Weights of a small GPT-style language model, trained from scratch on English Wikipedia.
Size: width 256, 4 heads of 64, MLP 768 squared ReLU, vocabulary 612, 14.1M parameters.
Architecture: biases, tied embeddings.
MLP neurons of a small language model. Each row is named by its layer, matrix (down: output weights) and neuron, and shows model dimensions 64-255. Each number is 128 + 32 x the weight over its row's rms, rounded and kept within 0 to 255. Numbers have three digits each.
After each neuron's rows, "fires before" lists the tokens most often just after its 100 highest values on Wikipedia text that the model never trained on. A number after a token or word is its count.

L12.down412:112133123141126167119111117134163127125137132134157056162095139127085118158108100121051108153104141056107169128161106147069140183090123072083110131144163076129134114147112107116132175176124135048137092123142117155118144099109145131101129089094148083135112144050165135094180172170110130151150056162136145131125157115141137153129077133176162076083110159171118143083148178143070188131177163159111175145136142095118181142161138173140153124163187138201096151074092102200119096094105033133190162146114163137081179090103161129116127172090111139124101140152129145050078087151169119127
fires before: "am" 24, "ed" 12, "ess" 11, "as" 10, "en" 9, "id" 8

L3.down537:125103130049143157147111125176125178135209143108106168127164094134082080133123104141188172119141114142136109151071145175238161114084155159112123121108115057126162156157150142072108157177092116086138171182090074104131125138103138142128117098114161125137163154005151160123107122100155114157131098082202127150101168121118180104120143113140229117141150141128193155120086131093120113110141135120125150110107071084188119085117127138086109134165121152151144122158093163090115122092230137147100137135137117087083095092129136147109162106145126142162115129127117101139162112100163127093
fires before: " " 83, " –" 5, "," 4

L13.down512:133113114160080140085104175140121151093164172113161110172168095076128133129142066103104111143107140146085097151138122155080150150112148179093136179028075137123146151185129168162125139089156169118071155098112143074141182089099164118141211166158158128135129162114156105110184134194145150161132091148165158171102169163141112153121131110109152135143109115131128081093123172166109116103071121146129155111152131166128119107067110104142099139120178119110087088148098111112159078113104139167108147128160124087117122157084071116182073122172125165069128134155206163130122077152124174099
fires before: "v" 33, "f" 18, "ep" 5, " R" 5, "er" 4, "at" 4

L10.down278:140120106102138131103122158042096146150125092113147150086144108128101121162112133119175142164088150092200118096099087167159120161117197131140125150128119119114115113132168052156114178077116169123127157144139103076154143096130136168116126175140115131142165100144129152107124154153056149166118133125150148131108158168125149133109120145098165128105205114111119113174132011091127161127206112148144152042081200115112119111084127090166159123121142107075097109173175110147117129152129150124139124123137131108102134093176135136121131132199132167069158107058118161147174145132146121102
fires before: "i" 12, "p" 10, "im" 8, "orm" 8, "t" 8, "or" 8

L6.down124:140117155162124126138137141132106108185137084117148148121181102106121100140146138123164169077106131113152122132147104157119041100100142131091063202128130112079137136106173148106128121121123096068129065075201137145167132167121145139216087145093096104086142129116142147094105088116156132181160075193148103109193143149105122129118106169139136126172132133146138146138132196145099168087094144108156081131122069150160123104149119120136142157150050172167087095179125102116112116205159176154124111150091136183127190094099106146114067098166098201136089147123193073150029148145116130121
fires before: "ing" 39, "hed" 11, "ed" 8, "s" 7, "her" 4

L6.down63:137157083116081180049102081101138114117112174125132158126119128125137118123130085098173099133127182192083131150148150169117107050156154099181164124087139140147135121071162091141128140110170175149124125136122144138105137143106087108155100092065099118144121066098110081163083139136108109127159051181158160153142115107094139080164119127166151131143134170157140161097143111152133153096157139130119105120158169114172167186114135105144154119152046171121139088140111081140130165127121112123150170164143134149098122106195063132198085077088147222178114140166100091111115133083113134101
fires before: "ed" 39, "es" 10, "em" 9, "er" 8, "e" 7, "ing" 6

L16.down138:130170140088126157108092150116170126133072160128087099094192102063167177081146146127091143121083158117157116093049169107093109076197088108126145149128133140192065136097110074129158168104139141160121200131151135187175178103118115176086179154113150106094156165117142110156172114142137120195179096102150145096108066107142068158124150087144153125154152129094126174078070159134133178100164108097167157107130192115120145165091134126126130141107221106109117083139104141141115106131059129129161149162088139138104123145112088125183082137133174087147106158145187077084101107140183080072
fires before: "ard" 27, "ay" 16, "it" 8, "el" 7

L17.down38:169150098220136172087121155187113033174117180076138154161144141174116127132084125105120151077105127094132150178160135166121130126112106168106161138104128159127102148117090133126155186082128094150168127172121128214146105096117133148129096140128161081134141098168131130115094092111137104100077155103116075203123077173116100141160137121159095106172178171137065148119088182177082132089120107184094128132153119157148140089146135158101108092109113077134097056137133128123090147137106127112080118123133128125127163137109037153160102135091117138083103132105157074116106178126108116175
fires before: "1" 18, "il" 10, "r" 7, "0" 7, "an" 6, "ack" 5

L17.down278:146119154132105183168136109155099154152088113146125128106112182107106085104092106175130101179172118130186105145141133153128147040068132114078127122170129166164140094147107094134092170097126117144111191088111178139172152144071167176086162087068113154206108098118045142114129083165134174184134142094054105090093137080112134141123150159120116149187141122091137152141119065103140135090145152053080125173098126178192114108134116123114148132132133162069095159134089092123208145150113102082144151180124130098180118110170072185138180091165162124171147066136092140081158177132119133139
fires before: "or" 37, "ory" 35, "b" 8, "o" 5, "ain" 4

L16.down262:185072152164175133075075177133190146136179119156091162144095161086100125141117115077125072086171155119149088141105140129137128170156113129175098115075141087116096146136128182188114194132124112154105157118156076109147151103133113107079133151103191134122150115152081184082168161160168210102066110145107128134133107132085187102161189140123121098103130107076127132098123125080096174138120141182138128147137116141098196184131097177155171129085121102067104147172077068114165096161071161140124108078114117127105182184107108121152092147116172128085138112139212123126135105120171114185
fires before: "v" 32, "f" 20, "at" 12, "b" 7, "ep" 5, "ut" 4

L12.down90:145129079183095158161152134147107143095065131171121123217105158130077133102112144133165087086155086139129094180152128133102084155164089088156137113150136098160164156128032073146110099110089130170106161111137052164157176104130146132094152130139183157104098112156157111131128139117090141139120110154086145134164088060197132100207105096088142126137119177177121149092194072089111163159146108125180091105164102158143111168172130075125146151192140148106097132117136084153177080096129172152144160127112103114155130103163121143129036175177110129132128147089089194149136136127142124081
fires before: "ed" 27, "e" 19, "ing" 7, "es" 7, "ition" 7, "el" 6

L7.down364:186118116201128111131140075107095139113086106130097081132093132124140134126126180138205107151137116044122103159120146106143177170151069057148075065172150137111212094081096138140163139163142035079127121120142105102021157122133085125127087096204088100150117093103148074161144101110167127095125114153171080151129118134098102133118127134126111169140114166187073143160089120134134169174115097067089130198137149154107085159137177098139122140116138091131142094121116182090143144127180214142092077161100155186089168158168119142133162162127159108138118141083073143127181116154134121162
fires before: "y" 21, "ion" 13, "ed" 8, "es" 5, " of" 4, "on" 4

L17.down112:078111091093162109146175177123142166110138063104141124128159138161107117097091099139140104144153125159109090122160103085125122116073172128112086123087146146150076097136163117129154103182132174108106199092137145191137160190105131183085114103149153089116107131107068110095124127185154076184122176067085135126119167091169129069150120125115189205135133156171088081167139183113105083165180133146123048104113184113103142088107140055161111212141108084132079151118118100120120102112124055073130159106080153136117138099088100140183199138147179138174134128125110186116131097168118109106
fires before: "an" 16, "o" 13, "os" 8, "un" 8, "am" 8, "e" 6

L5.down93:145107145210136107120087181109085053135113118156145133082114092145122145116120145113106055087166104061120197126121171113150146135176146104194105128115080072178160099120095108110081115156166085122122139164134128109130167118133120127180158061153188072133169113126118166162162099125118146116138105161122143151110087170069073127089125109156157152171118111155103150093107134109075141113156105125163149177130138124138042104145136098148115152112083101175105193107132102095138108103146182129172098104175155130102149056106148114178123044070105158110081152104088184115102160112124124147
fires before: "ember" 31, "ed" 16, "u" 7, "ment" 5, "end" 5, "ion" 5

L12.down110:097125073128090125159093077070113165122148095101166112179164110096070130130123123178181142142205095092111118148192108146144145081146137102150163142175114179145116110147073158188147186137137098129082149076114120078140076126050111153134168144125154157125144113071174095133203126161094132124102140107121154178035063150097112131156114151159140053136130162081166122138149126106163166084142160109111136152130198071174162175067108123098122104103101164066108153116115159111132083147135155119130149157134117140157197126097148150091118204183161079056164168147074107175170086133164125117
fires before: "ect" 22, "in" 21, "r" 13, "ain" 8, "est" 4, "ent" 4

L10.down77:194125126123105129115148106151099125098154079104131117143173113161125173101121143110130145166079169100169146150088131118145093133101068129131184112201147140125133109143154138144078166097071151129085118131171123198150147135146161098145147130106129129153104095108179137071102192174111122113131104145118020139112165052169124087148104123130141124180138097104152150150062140109095157169110112160122111122145092109119113108127184094141124091171113130047062133131072119155150209128100091176152158114130140191076095069097161177130048129121124184140151102086144159061066124145149085101
fires before: "ed" 29, "ut" 14, "ion" 9, "h" 7, "ing" 6, "s" 6

L16.down168:094114121156069151109105118105188113102191078173171127081094137106108152114146064193128157099137178175111133125134122154075115172117103106090137192134170122102106089160159142147143026060162110167174110145176104111130158127129133118091111134054154178107127120159134144157100099187158112161131071129144169057123141152130149153051152139082118133123136088112169120152085142114108127127120094099143094106108128113166137106150165085091110101161116118095116106125191112103105139148130116087094123200111100154142116118129116104204148098138108132143142122135098179105155139094103097120
fires before: "\n\n" 44, "\n" 11, " S" 5, " the" 5

L14.down381:143102123122122151198155125149150132091097116115169130123103217182123132127129089160130110156106135114150136138160116104126119219137131117091094157123112128136057122117142123108136093132106119103179152217138143105165162141096107129091095047148168162102142117153150089119146162077102124091165103153064122121130107114089154120080128132109140205159145151077130060161118193111062091155128077117152175170128133087170114063174120151095134113148166100116086152109137071110096113152124067095062107149148102174173111114101123160187154061137092157112164111133103163096085110123178080048
fires before: "\n\n" 45, "\n" 32, "o" 7

L17.down53:153133148129041083132118062101125185137202093138164109153143105171110130177150178122111103090073173142169173086161135105119170157062133158098121139126091113097125162178119097160157080133143160144097158126112083057128138086110109109121121184194141143103094141088164106152175161177121110130127103131107112107084095157108121161145139154168129071128128174135130103095083111160111137134070166075137100110137080114125060148124126160126155149075201123190150158128103128148058092157132159230075123133128141137119179145101153112146194102141159156168099136115145109109126098158108129145
fires before: "ip" 75

L16.down481:120121143100160162091097194144116129160202144138138158099116170075144156171170018069158075116190092106157108161129151105112145123122100077068151147119163127128108096153143129097148118098148131142116096134121089121180115122106178141141149189118088161154115141134118148153199150169128120211137143140136115161139077154180146084031150161134082165146143142117137060130122133168107120107163162071089095082078124116106164140168098117117145139119092152157113108149107121124114150166112137050154076153111087132062117161140192143151124056140196167145169093154097115110123092111118157153
fires before: "," 24, "." 19, " of" 11, ".\n\n" 11

L3.down588:163159113135122176087132126090113130134155140079136142125178123104171141129135142186123169131126131166183109084098066136172094095074180098150101113126150084180182120104159091169133193119105144102068171098138127169119134119135149061129102145153117120137057077109070110157121112076114094167145186144148098115023150146160139134107142156134096109105173067090129124129150074209172126180137169153105172127082158148138118103084118155151143172143141123125120142136156155112099132142139086150171143127134130198198132103141068147127076078073145125069108103155090172159153059133126127070
fires before: "ic" 23, "ct" 22, "f" 14, "ish" 12, "i" 8, "ical" 5

L16.down591:105102180112101070108131172142129177127150100172170119080110171158113143083173126106130153174150154122136073111115115137165165117151134105120150083052133123123142115061107139156177173079197129117204074173117102189112096092114101118115199156126079130218133082192156095170153138142097143071087175101125128124144152136143105137161121100147149160189113140076120096133124117115183135165151111120078151147128068081113122150150067134119087124153185159152111125142162123161125090088164175124067102103114120126109079102075164100136163137097063137124166151115156117136159156132090099110
fires before: "n" 22, "t" 15, "m" 8, "g" 6, "i" 5

L12.down301:149119135124141093072146160167112161150131120105132121101121142159137188150146118139108082107180118133102073153128162144081125091107174147086072081163160155112116093192122112140102090117146163154086193121156115113073146136118116107168136105106139101147120132130112107151124139138097134195173143075093102112184148130175111127140134058098171169132185155169115116131141111150080133134150106212138158126128145150089080109068146141116096110060151036169146190092109128106168109086138099123162132097113095116098168113122065198183197137109147107151181088154137056119130121121115143113
fires before: "an" 14, "e" 9, "un" 8, "u" 7, "ce" 7, "oun" 7

L12.down558:174127103170103123147154098108143116126135114132137066136117137115206160177175158152188128130095119127181105170121120140154164145109116118071149144131157156179138173106108132169111143062113077110140164068172105179109142142141073128154159113118106128140178095114150125128128123156161145039089118174115135138113073087177137125105136115123129137057143125134186122102091081147105127082136145170144153101059114171109187134090102119118119148098076168105141153183153139105146050135079146164113187130137148094079126142116117206177135080134145159128164075116094182115182139081117159044
fires before: "y" 23, "ic" 21, "ist" 19, "ie" 6, "ian" 4

L14.down462:178150128114126149156041160160068105143193126143160150150161173145129144128103104143151110072129097136153114128135126120163098156103160113145173108155136116059107143119128156111124093127140180113122116232099083080124136133118174134144109174184109108113119094060121143158145137107140148123096102134093114156131103168100173107079140089130121119146203095142123160132123106119081165066152154097140149128110075082199150136116160145096129153157106100207163172056073115081160183149143199098087152153140158128084103158122077146128108097098168119151118153114094156114140059069130146131
fires before: " " 45, " the" 7, "," 7, " his" 6, "." 4

L4.down237:109157096083136176099182107155129113174116148136175097163115164197113141131142091171110126146135112142116084110159083186099131141122139137137114147149128138114142121210173090112200127131121118107052122111123131129154200111126113157165116118128150194163189206062101177084116142122120159132106115079163066160143073120166086107150121124106131100141115117101140094180091056166113124118143087142126165121105098133131122097118135135155139092151130121133137143129176107111150158141118118091132084105175169187102145115096138134162154126100167069097131111155085092128083170161104132143
fires before: "ic" 20, "y" 15, "le" 9, "an" 8, "b" 6, "p" 5

L6.down759:178148138132094163082125118143166135116178111085101162158114144095086095077158137102110100136072143132123147152137067157146048163136175163125171102148125127121163075128150138155182106082094102083080102115072187112159142097067157138133094116108129081142245169128127161115078090141141195144088074104155125114140092133105121172100133129123106132153148166207110111145133067170119061146167077153080113157146068116208140104137110115136130108126159172159174185132149145145084162115113167120103137158146120167089134140144149129111194085149143110168157149107155093116187143085127101112
fires before: "y" 20, "il" 12, "p" 9, "g" 8, "t" 8, "al" 8

L14.down83:085083111136094196161149101165133131133109174118163188107102178154091088112100160189184128140096134157115124126167128132153094089114167072131096119176083150119088139151128135187146126077069161160075155105152181072155152128169145077127108132154100141202124123100104124186115071064120205129157068156147150147144125092154146112116137118117119135114141114127184113160084133130115121087116199086145108110091090147142141188087125081150099061097157166081109106127118074093160094209098173111105132118151120156128129160135110160162134129145161135092108134169115129098155139163085130149
fires before: "o" 29, "og" 14, "ain" 5, "or" 5, " by" 4

L16.down564:150162130175128080192123120182079110156080077103160151100113184155111092159106159126129098112054122141133110125111153107117144121074185127079160124163076162133175166183151156141134112155136110121111158069107132063083108131150132103182130140105134140208107147115087135100060128144154125103117154183115101138089176112154074159158100108102159146163142131078114148147120128077058115128167138104095126137110138101124151120119133159098127123129154155119129073142082102204119083140135153061132144117064143140150116102059141210137156188178129201090190104168142106122128109140071131097
fires before: "ic" 18, "her" 16, "or" 10, "o" 10, "ous" 6, "og" 5

L3.down556:108088168171117119130142150148179153071112147093171128098128179134157161180154126080106067105160099080057137146180051162064135099110123087163142107072134090166160102146093161087087154168087160116108134108109123182180127090212087083104152097078103064155102110105122148169128148108162110164157129160115111144155123144103075084102077100209156140085118086151097188130150174141145115160137125140089137160127124141158174120133187107130128114086140108133107145130127105096127117155103146147129136135175153102195137112094087099173144135124070167167113108125095143141105147117149096120
fires before: "ed" 24, "ing" 13, "ion" 11, "a" 5, "ure" 4

L5.down385:158128178127127134074140149166124160100112134091126101148102051112092174163110143047144098144158091116104143089124054144180138191132113137109148103118100091145163140138115062184161147121090087118096158127145099154178139110132134117180150146145125160134122116094096057193140066144120127136095093139137146130161129167097132155084130127144107124135207084121184128101145147143072199142108108182117100150154056170119079059135087120116163150097112115093132110079170093136152115134171137166143083091124122138088154066123087139074090051130166130104111133192089160098119093165140147132
fires before: "al" 25, "u" 15, "ed" 9, "an" 8, "ition" 7

L17.down368:113158147094123154165191094133130158093125168138121120149148150150177198142096082119097142184101106189118141122130147088098074099110147129146144159158160085130112173133097148120152136122123132099164169123106120150102203104139109107134105166095103099167177159104099162128061113152170143125148146122141094106094127094178076129135156061146080143084045145119158092120117131133151125130123068084169115228062097134141163146151084197173140136179145121140169157153107138099160164117112087091157098178085150082102157164152145111141139105118133104107157099118113153136138119129107120098
fires before: "b" 36, "p" 17, "o" 7, "al" 5, "ers" 4

L4.down695:120156159094149115176174119073105134113146154122089145151091117124085107106167115163108135103129162117156105126193114098161152042128137143150121139138126142166125029125096119088136143132161117120131072141101158151107147152180124122119080114097091119161119108106127137120174129165165140102114057152115179130132080146128121097168134132172209055170099119169183044085043139122075167145133157187114112170150170169138175114079165134122072155104102063131135096177198150133072117156144130109164128112148066166141145109084095149165147118136109200117179146123153124167162086122171156112
fires before: "l" 19, "land" 18, "ine" 16, "in" 11, "ant" 7

L6.down547:154184164151143160080118120164123193151131105132134116136144171195157140148091168146141161138113147149122144099136083171166113137145119159105223139168136075140116131115141155200167154124075188155135073123100079149146067078077129142221147104138109149152097160074118133120140074109085122164113078142155123132034115069097155100131128171159126127148095052101141136129090124168100142111133124139091100101126144092123090058124134094161189144142107129124121147153071123103141173179140131121115126085129118132160194121179121109121132094123175171123056123163112145154169135154098091113
fires before: "ic" 23, "i" 15, "orn" 8, "ies" 7

L5.down48:186168145127100118071114156097133150171184125169135129147168145077112133136125157106172134154109142189109121128131150122108107147117150135111151120050219126126069101115136129189098141082077137129089106100159081102154118113138132144135165098084174064115117183126082136143132121206109105140146115177156157093137118124131139146151141131140143112133142065089068145168142110144146162088135159203146139163138137137142152113131099155110146123131171173082114175129092129130142103137078156120043130096184146160107072082159094124157109093128140211156077082142202125157165075106119132101
fires before: "v" 29, "f" 16, "at" 14, "b" 7, "g" 4, "ep" 4

L7.down78:082086082101127097132137119138141116100081104155102129145150172159094126113128065106163097069102165171129167161128137121083091125176117139100161145167137126123171122111165137116095134113138143079097143163128090133098145090119117169098164121121095155122113117162096096173176141172187129198051111128149133190073139131083082118087122109115076113096214135063134134187111124130127176114137110035103080138114126083149161119095128067109194113157075112111117070105114136116114142136118109165125136093095103090092189133151127130208130093174114157108142143181141166107146079149123102160
fires before: "," 21, " in" 11, "." 11, "\n" 9, ".\n\n" 7, "\n\n" 7

L13.down617:130108164114152110168097126099132069128140165132118072151098143147170123130085108108143088143118098159124142138110132128069127098183141143116136173109041160134129150167101160135131199097140108150095136084128139122104083133160123164162160107105138080125123074088062137170065126098133119082104197065221126123168107170157155114143146021060118122146114127105166135148103111165142081059122162171184152121116119147155112126109092152141119138141134119091114077099095095108186100144114177098084124137108135186118129164101139129161127078136188111071104190101141140160072182220142124126
fires before: "o" 29, "b" 8, "ut" 6, "og" 4, "os" 4, " to" 4

L10.down397:127064138139084156141122090097152129156125174112192167169130126065108107163153113177177107142175084061151137149131168120143157074165180107142122092145143090176154148117143145111201140162109194098093079083149128099133125118167126159131110106178126159099134104109145140107148168144130079102148133102127136158103093114106123177115122062097143104138180180106146129137071144136134079175176143141098134083185139123138167113190121128165106132110086122081165082182134172122083089138141145103086107148113183086116110066089166144124123148232104114133124123127108123177106138087124197174
fires before: "in" 26, "ro" 9, "|" 6, "r" 5, "|---|---" 5, "ent" 5

L7.down37:181198129109123100119142118120073115158164072104090091115192127147192162151107137090155132107074153159164105075121097115062155156172063117106151107122097161106134135108085174104132130147172083160105165147136130136116124159143113057118124113127157107183101134094155126153109088105109162146097150095147156116129120148146141149128097120081120114141140183151103195100166159075138100095138140183102140111070075071154206148108107085104132164131133087079147117143117145073072188147132123139132192105069159099169143121148120173123180089114179179061169132113145129117146064159145131120
fires before: "ore" 23, "op" 17, "le" 11, "en" 5, "at" 5

L9.down476:112179104070106129055110114203123147107198111126108129096106146144202107076176079129115135136096139080142103183106081102096055144110074144130093107094116086116208161143124068128130082112145156178136104139114092128158116082078132145103174099161091143151168102148144142133174145115171161138128119092100159147154158170117164122126144102106194100143123122082113090144191154101133197133105206164111117126112154110114133126157139112143127072153171140161107159138105090151131167135201187156090160128104163110108053141103115149155140103157111047144151136131153168160149132153165118110
fires before: "d" 37, "le" 11, "m" 10, "t" 8

L5.down280:157145105124128126139125097079079077120110152154124090090125124136075064155134154069188187166105141131078132139122106087133094124138175101100204151134119167125050123103216183071127112111149183156152129108151094186158142109107122073190151112086141108159138100107119093152157138126096103098098071136167151127171128141133135140083122100133117094162125121041111120130147189105144119132167158119123121069099139139096146211092213154161168136181082133092102080163154175104104135104133188126127100160105133155119169086140129117122128114103166120080142118111162111111196113104103148125
fires before: "st" 19, "port" 16, "p" 10, "s" 8, "n" 8, "se" 6

L17.down102:120086118105082171126131164122099126095076115160178147108140133155042107139067054175111120108126149126154150085210089137096142112102116093171169128085173119152136144166167063181147163127112185113121134129099143100116143116116137111188083151172075124073116148113195067163140142148072111134148127091135183173124037109131130128114123073142151110125132102116143081137152138092122128127112177099103117151150128119157123138148125143098106156146125129134140150134088121103220073136107064194106119166116162132124197147170192083131114133152173107127110149101108126139139097093115120116
fires before: "e" 20, "ent" 14, " |" 13, "el" 9, "in" 6

L12.down92:108109159117167085079107177078171185150155090148188098124117133132118154168080164139112167141122161146171117131155088157131123168081162124117077132158140111151127105108151077143119167109147169120152078105179174144112140135142094130123087086085065130131173107155156099107087075116121152118066164122123135151124153142129150142196203083146085113126146099124089113150060129155093135137181143080095184113111166056138144141102123128105154125126067210111049171168149103210108137102153161132173159162145124067134160139083132156189099127166136180126124131101143075121175104123150108137
fires before: "p" 42, "am" 8, "per" 7, "t" 5, "ect" 4

L16.down358:086111103114122117137123107058121165175117171075130080138180116205105072163160060162135097133085111139172185140166131124113096199188122127058188100105148137138113126134144127131097135140149142116129172126097138098152091157153138138098126139116131045160180179118148147122157156101152129152123122144162178164132161129140123160084131141144092122145088106131134131104127115127051163128119094126088127031168099107127225164094122123153176136143112084118145105085129222152175119078143087100135118151095130112199142101113124187165168106142135097199121162104106145095109083081186129130
fires before: "en" 20, "y" 19, "ed" 6, "s" 5, "at" 4, "an" 4

L12.down509:157078116144077177074140132138101115146115081135128193177110098169119144095093115098137108214122117125116131150163135098161210137118185154078148173142096164120114165121124184116159133121165195144133148115090114133106176106156111116128125129138119110115094108153148084158067140148139148148175096105151064188119134135093108153151085108125087091207127124107096062110105103124142114093156153172079066123127130115105129128131101108158073138102162167080090071207098141076145188132112124111099145133159090124186179162131081127155112188112143172090162129063147109038169122090124160118
fires before: "ers" 18, "il" 15, "r" 14, "ar" 12, "ic" 4, "in" 4

L7.down505:085127100117084121117113144133127137139166113156151137183151104087188064145139107102168131117122191122121117104167122108124107125084022145143136067145143090160170193149064048148090123112125113138126137135172126093113140110106156095195136096142126141057101152152172130118122087132120157175202125106095162123113166107165093167136175063156091142187092169065152116148157069154113116128141114130193147122156106107150074162118131160069101146153088120088138099150155103201118123124132125124146158138138154129175192116154171122153097126151186117134183125107097156100136164150119118130
fires before: "e" 24, "en" 11, "ed" 11, "j" 4

L5.down476:121148117142137149131090104136074073122171171157098129169140129101147114130069101083155154118094136184056104180160108156166100180157135088105138089079115118138121056048164138163086107107148128114142109173157125130077169165119120118129139147105066084126172118187147155141118124128123112137087106072163145150164111171128116146106149125109162156143129112085126110186185151121070152096139085120152186084147118150121177116106125140141145190126091146154159091150123122163093150095207171115207145079155108085104067132118109130141134099134151138123114146122169137122065150150162147116
fires before: "ed" 24, "s" 14, "ing" 12, "y" 5, "ation" 4, "al" 4

L4.down218:129142146112103116090146157174106121134092124135140168191114123143120148071139066136146072126073149110104073155160045157168112115090061129109099141128165084158157186131145103152142108060063192151035104127149079028116129124086112082136140074154156143088140138190069110135126125174113163125103141128151112151111151129121161160105078060150136076095193133117141066127101116153161168113185127153148090111121180198105144111171103175122142152141099128117121133145176116166159115154158091093037135118168135084116118142132119128134156143137098107126150148144099113073158113103135150077
fires before: "ver" 20, "it" 14, "v" 9, "ec" 7, "k" 6, "e" 5

L7.down229:125104121143093166116183189171093154125185124161123132109132122176071122144082024143079108128168176091174121162099164166107117144081087128084114170134069129107119130099128161110102122126172174149202108136114079115114140107135149090142098124166128152140158139094071121175123137135140153132131151128101151183108124127115148114026101119155169138158193157111173156106100118154113192134078120080113132169102095098132181152155074091060148088156137124151176093108147094156149105129126191127126103169114067105075140164112094115131204104105087140151105141194140121111079094134102184175
fires before: "," 42, "." 11, " to" 10, ".\n\n" 5, " the" 4

L7.down217:116136079103122149128157149169061094174139130118134115128149145167090118141137149142093079178088107150120163148156089129059201127191118129098116122131126127096166033070092143135153106124168110149175168102106159098119191175098129116138108161081097159099117127137140169152087135096111210129098085096184145185143150183112154170123121134198157114181091122114099158120159135176111096096166141113069125115112110062153180152104075119102170130127163114097143140083145101122130099109175083092168116110174153104120097077155154184119155103114162191082122126116174148136158095118171068093
fires before: "ip" 31, "ore" 27, "ul" 6, "at" 4, "ing" 4, "u" 4

L3.down695:113125112176117149116099104107109108093114152094144121132149086132117115157174102152165169068113194123117156123153068118155107150126101101155160152135160059071096109135118121096068136105127193104168115133155129125177164164150122072104081090127113123122192139118078129109079207166081115123144140124104134135069146175140125066117112110171158144115109147083108130143112116182167100160148131135133135144131135189125121178090106155155177150124124126144098110113143147064104092142154122137119094060179163126100148124137163118108168128148205118093236133090102096095159132035077143087
fires before: "s" 16, "w" 10, "b" 8, "st" 8, "p" 7, "ent" 7

L9.down97:116137143111132113091175153151098145168112141125157143113132111110081173092067159110134129134180124125114142111084168122127138126137161126110156092095138089146121076119129146130088090172139166145127086136181109114149111100121135139105094114159084091087139108183155192122135084143113138129109177172114165082159141119167100174109107095183116050119151136112133122178150108077127166158136120119199108029045190115136128117098125118101134202137126170113060128090173122086174128170147188145150135138130067109100155141088096085104171100143127173138123111125143137133092137185048113093
fires before: "i" 14, "es" 13, "ip" 10, "ing" 9, "ts" 4, "t" 4

L6.down102:128142126120143124075131121138154121175138083124105137123137147154126119200111115159185082112169125097132036125146129199132148080110140133108114080169112133126151101117139109179135132091087148112162107106129114161138134077093111073170161151078112142171197127106138126115153119086158161150147188146070074095177088067164160139121197101138140131120063126134117132122154078142164158115116136118127101156087130184159095060066133103115134139121125136071159117160123159103167173129141085149080134145133140120130157145178147120108096160087148138142144106132182098141142139150130136125
fires before: "i" 34, "er" 9, "end" 4, "ir" 4

L14.down691:147112123084182071098175082094092143129109119110102108123112124175115127133098163156136178157142102208155093113123157082071127132133197144121081119106088166117124082166120149064140092140098178116098168161102141120051146185104124141131094119150167094105090146044095107070115152140184097182179139092100109116155131101108093133130106159165149164111167182128090162183130092162113147136145121145111099166105140165117085104092128145173130122130116050128084104129104121151118151114070078121234159147108096073188175132145097124144159117130113137151134163111093142116112148152112113153
fires before: "un" 23, "an" 19, "u" 13

L6.down92:146124101153135141102134200095159108194135129103090153175165175095077117172141117136174146114081148192100109208203107161116130103088075109111154099143135111067152140167139116124083104098164153118132140124139112191092152167095159136145181117052137134146117144148115094168101136083164164166187078140168153157097063135129140125138105180119127064190190119176116146104136151102086127167130068104147146107077093065137174147130107096087106126091082156066130081135152068167155164130090195136199146095163135105119133139110120072147147072064081151170123163106154112119177144088205109100
fires before: "h" 27, "ed" 13, "al" 8, "em" 8, "er" 7, "y" 6

L6.down267:133156115171151131139131140164059210181084154162139118115145126137152153123232187120147070096149101118110118128132082084149170118051153193078142153128167150140193168156117113158177107055148189076150109106119127161120163150114117114102141109154089105108088094131115133114098156130161137150112184124157089115098104160165108120125158148093051136078146171150147184124113132170127128149131109154095094078148125110111128165156146113120159114110090145099131123110090151103080084097112145133103081112121102178099207164054132132138157078136113129156118065154192103080098153126161101052
fires before: "ent" 23, "or" 16, "y" 13, "orm" 10, "ic" 8, "c" 7

L5.down388:101115120121099148125081111178114074133156134150128202136135149196087131143117097089088086144125074187127080111127122155159104141123133087121131128145148149075127116137108141095078143109088093176124124121152154153160156109073159101150090116137123128148173104111126137077117186119096121188147168077083093191153146046105169141113087124169116159073130046178070121126128183096113134115150046074167190093160133195110167098112134077160154092121110165114115152116184198091130104109170108091094108160110143128126064117202131070085114102128136164118181108076135104137135100157113162176
fires before: "ed" 31, "h" 14, "am" 13, "er" 8, "i" 4

L5.down106:072146111113092124147121040110129147168126113120182175129146158110112142195135183203133116112169074088133168150104092138124104146181103137159108100074102110159156111088114140138139172141153133073142130120122162152081104146138131123167122112113178102136104156140076140139167172149133080118126115099123153127154124138120125093143162187160090045120198146120160126110099127210179153180112146108090132158150128123074131128086153123158167138092097140131157097135112152126142077167111121140138145156099111107071165121160136117146151163166179160078135127173074098058143094115088078116
fires before: " a" 16, "in" 16, "r" 14, "l" 7, "em" 5, "ro" 5

L13.down756:152142092135141141163119111119114093085134133161073105181091121093161068100122129082173143143081163170089113202177105106143064169176118097124151086124138086072156149191173116149068166139105127141165124167107137139148141199131097146108116150137129050157135113140142064161083189113110126168117040163088114141136105028166149112134184146127165113160112088155180131146144173120103162072123111101140108164075151070127184190138129097125111061161093132072115111095154074142151189068133101155118086104141161108091129084155097154130151132097090121134080105110143162133122094119111127082
fires before: "al" 49, "is" 9, "ist" 4, "ed" 4, " " 4, "ing" 4